MLP neurons of a small language model. Each row is named by its layer, matrix (down: output weights) and neuron, and shows model dimensions 48-175. Each number is 200 + 30 x the weight over its row's rms, rounded and kept within 0 to 999.
After each neuron's rows, "fires before" lists the tokens most often just after its 100 highest values on Wikipedia text that the model never trained on. A number after a token or word is its count.

L5.down67,209,173,182,215,207,192,193,118,194,170,264,173,256,209,186,202,191,202,216,172,146,149,170,208,277,318,194,203,171,200,192,172,160,219,199,157,222,204,202,225,206,161,190,236,193,238,222,216,190,261,169,234,190,226,220,236,212,183,225,226,182,253,205,182,205,155,162,175,176,192,177,209,214,255,213,238,243,217,218,189,191,158,167,198,236,165,173,191,211,250,237,265,236,214,204,159,210,199,186,224,176,135,218,215,204,187,214,211,280,185,188,199,206,183,195,158,197,176,133,225,187,197,175,223,244,135,212,151
fires before: "ish" 17, "r" 11, "or" 10, "es" 7, "leg" 5

L2.down318,189,170,267,178,191,157,222,176,197,224,258,227,229,179,157,247,185,245,242,207,228,195,183,153,194,242,195,208,204,236,200,270,207,219,187,156,195,224,214,215,120,177,236,129,172,187,225,217,226,217,188,173,195,188,244,177,190,220,134,222,200,228,229,183,220,177,252,204,152,200,156,240,228,188,153,238,198,168,210,220,189,249,186,189,224,206,196,231,187,207,146,167,194,242,235,242,178,155,199,201,245,216,277,162,201,172,210,195,148,180,220,214,179,241,178,245,209,217,219,192,176,183,155,151,256,185,218,230
fires before: "s" 28, "x" 10, ")" 6, "em" 5, "gra" 4, "et" 4

L9.down564,186,166,182,244,219,190,187,160,214,177,190,193,217,165,164,180,194,165,198,184,214,162,222,160,189,164,192,217,173,196,171,212,176,198,260,248,187,189,215,199,213,169,181,232,233,132,233,158,207,258,170,195,224,242,184,178,177,249,148,158,231,242,198,243,254,259,230,197,190,186,200,159,185,174,219,159,158,200,193,234,184,224,232,152,178,147,187,179,186,203,159,228,225,214,225,154,185,214,148,233,164,219,183,179,215,205,187,186,224,173,188,181,187,176,231,182,144,217,187,215,215,217,236,213,168,218,211,164
fires before: "s" 29, "il" 9, "ve" 6, "st" 6, "ttle" 4

L2.down499,218,178,211,207,167,189,178,218,213,205,247,279,229,180,195,216,231,240,193,178,195,213,178,202,217,170,195,190,237,244,167,204,222,167,175,171,204,168,157,247,199,214,160,212,158,215,222,151,180,227,157,172,217,224,187,184,206,209,198,153,181,188,172,185,178,242,159,262,192,154,164,192,189,212,185,209,217,164,152,149,165,235,193,166,218,236,199,158,255,145,177,204,193,221,254,196,190,210,213,213,185,259,175,198,185,214,140,236,200,200,231,235,246,203,241,180,265,161,231,213,148,207,249,217,188,188,157,187
fires before: "per" 14, "ff" 9, "gg" 7, "pp" 7, "c" 7, "mmer" 6

L7.down195,187,194,218,188,239,205,209,221,185,179,128,198,181,178,230,229,185,199,262,217,212,173,219,282,208,137,226,191,188,195,188,246,167,220,252,183,217,234,223,247,216,240,237,244,200,214,164,202,125,148,298,209,238,174,201,219,188,187,170,205,224,195,180,185,241,228,209,203,187,239,247,206,186,196,183,218,254,157,199,200,171,202,223,185,144,156,194,219,212,166,208,184,188,220,235,241,192,236,221,221,202,225,181,247,202,232,220,225,155,225,137,235,248,205,283,221,241,168,182,160,219,251,223,239,212,169,234,196
fires before: "\n" 28, "d" 13, "ition" 5, "pp" 4, "g" 4, "t" 4

L4.down475,220,148,161,177,228,259,221,162,222,179,195,226,185,165,162,162,140,183,196,222,201,142,201,208,168,172,200,202,183,187,191,217,178,137,210,207,194,219,205,259,240,169,202,150,219,179,209,197,226,234,221,207,180,165,181,226,237,159,181,223,192,193,143,253,212,298,223,190,194,175,186,200,156,230,207,224,186,201,220,194,177,236,194,210,184,177,175,182,176,190,187,235,181,252,191,183,190,158,224,222,194,201,170,188,203,168,155,263,217,217,193,200,234,227,184,164,177,250,172,193,223,185,276,204,165,221,215,194
fires before: " |" 33, "–" 22, ")" 13, "–19" 8, ":" 4

L5.down519,190,235,233,259,221,239,247,192,223,200,257,222,203,211,236,149,222,221,236,192,199,253,205,245,188,308,204,147,191,244,216,194,192,251,236,206,249,210,214,170,192,141,223,208,161,186,212,240,230,278,211,202,240,186,188,203,170,171,218,232,147,203,188,148,247,176,168,168,178,162,207,199,184,200,174,152,174,197,145,210,184,168,235,223,188,189,193,178,222,242,210,229,219,217,158,248,215,158,160,184,181,187,191,204,212,150,255,213,183,210,203,174,225,213,190,198,169,214,209,167,170,195,152,230,215,219,165,255
fires before: "n" 19, "d" 10, "est" 7, "son" 6, "va" 5, "m" 5

L7.down313,137,217,190,182,214,212,245,220,153,195,215,214,238,217,185,148,169,246,202,180,148,205,162,231,255,332,202,178,223,181,166,193,180,219,215,178,244,189,189,193,205,180,225,185,178,241,218,211,221,137,196,162,162,236,230,232,264,223,222,196,185,228,251,174,229,181,172,204,156,208,220,230,202,207,232,248,206,200,142,219,174,204,221,215,204,174,226,146,225,199,223,224,224,207,180,227,233,219,137,190,201,125,253,188,229,216,198,181,256,236,187,178,179,172,209,197,210,211,203,195,201,176,185,202,259,174,155,230
fires before: "ity" 26, "leg" 10, "ities" 9, "it" 8, "a" 6, "d" 4

L7.down758,226,244,200,217,195,222,213,75,204,132,220,171,148,189,179,210,164,228,187,222,196,175,187,274,187,178,181,210,155,157,195,170,177,183,204,175,170,157,227,190,190,219,158,150,137,147,205,131,228,196,141,221,195,194,204,187,216,158,182,179,193,191,263,263,172,258,170,215,192,205,187,159,206,215,193,214,228,175,243,181,192,207,179,207,176,193,167,200,180,191,215,140,155,229,215,227,213,166,240,190,175,216,184,231,241,195,230,137,174,185,183,136,231,162,250,208,195,179,204,230,228,200,212,222,233,182,200,195
fires before: "ute" 15, " the" 12, "u" 10, " he" 7, "i" 6, "ed" 5

L10.down285,209,243,200,193,210,208,219,204,196,183,189,173,226,157,174,216,193,195,156,170,172,185,136,185,206,98,180,227,238,153,234,174,213,221,232,164,164,192,220,197,224,221,200,204,193,215,184,185,181,220,176,145,236,183,257,217,282,166,230,218,196,169,235,177,168,178,195,205,172,194,122,209,221,288,202,210,233,178,208,213,231,214,256,133,219,175,182,201,183,216,187,185,204,238,203,241,177,186,226,213,204,243,185,214,201,203,113,214,163,227,221,188,238,174,206,201,254,241,172,248,171,195,208,197,199,200,163,214
fires before: "," 67, " he" 8

L4.down183,205,244,191,138,198,239,224,164,197,173,217,132,202,156,158,180,244,223,211,196,166,174,216,203,213,242,247,196,199,235,188,168,216,172,251,196,207,210,197,172,141,225,219,214,163,166,165,154,197,182,169,190,226,242,167,212,179,220,194,198,183,162,218,237,189,198,215,171,194,158,165,198,266,158,219,233,147,214,199,148,223,191,224,200,198,220,231,191,218,209,194,157,211,217,199,223,209,164,187,222,234,231,238,228,213,193,174,191,227,217,176,171,209,235,237,240,215,177,239,199,207,176,176,146,268,281,214,138
fires before: "\n" 50, "s" 5

L5.down9,207,192,253,208,210,150,225,218,201,172,232,205,236,221,173,236,193,189,167,256,145,253,197,197,253,201,203,215,172,247,237,220,215,188,223,170,174,198,158,198,168,171,193,203,235,197,199,160,213,232,183,160,205,205,198,225,189,251,158,223,221,214,214,180,163,187,220,242,145,177,178,195,198,164,198,223,198,217,212,241,200,267,245,207,248,211,215,217,184,212,183,219,208,189,214,231,227,189,236,121,208,227,204,183,209,209,218,226,135,174,246,189,164,239,203,202,193,194,202,222,228,263,232,230,156,174,266,193
fires before: "\n" 31, " as" 12, "ly" 11, "d" 7, "ing" 5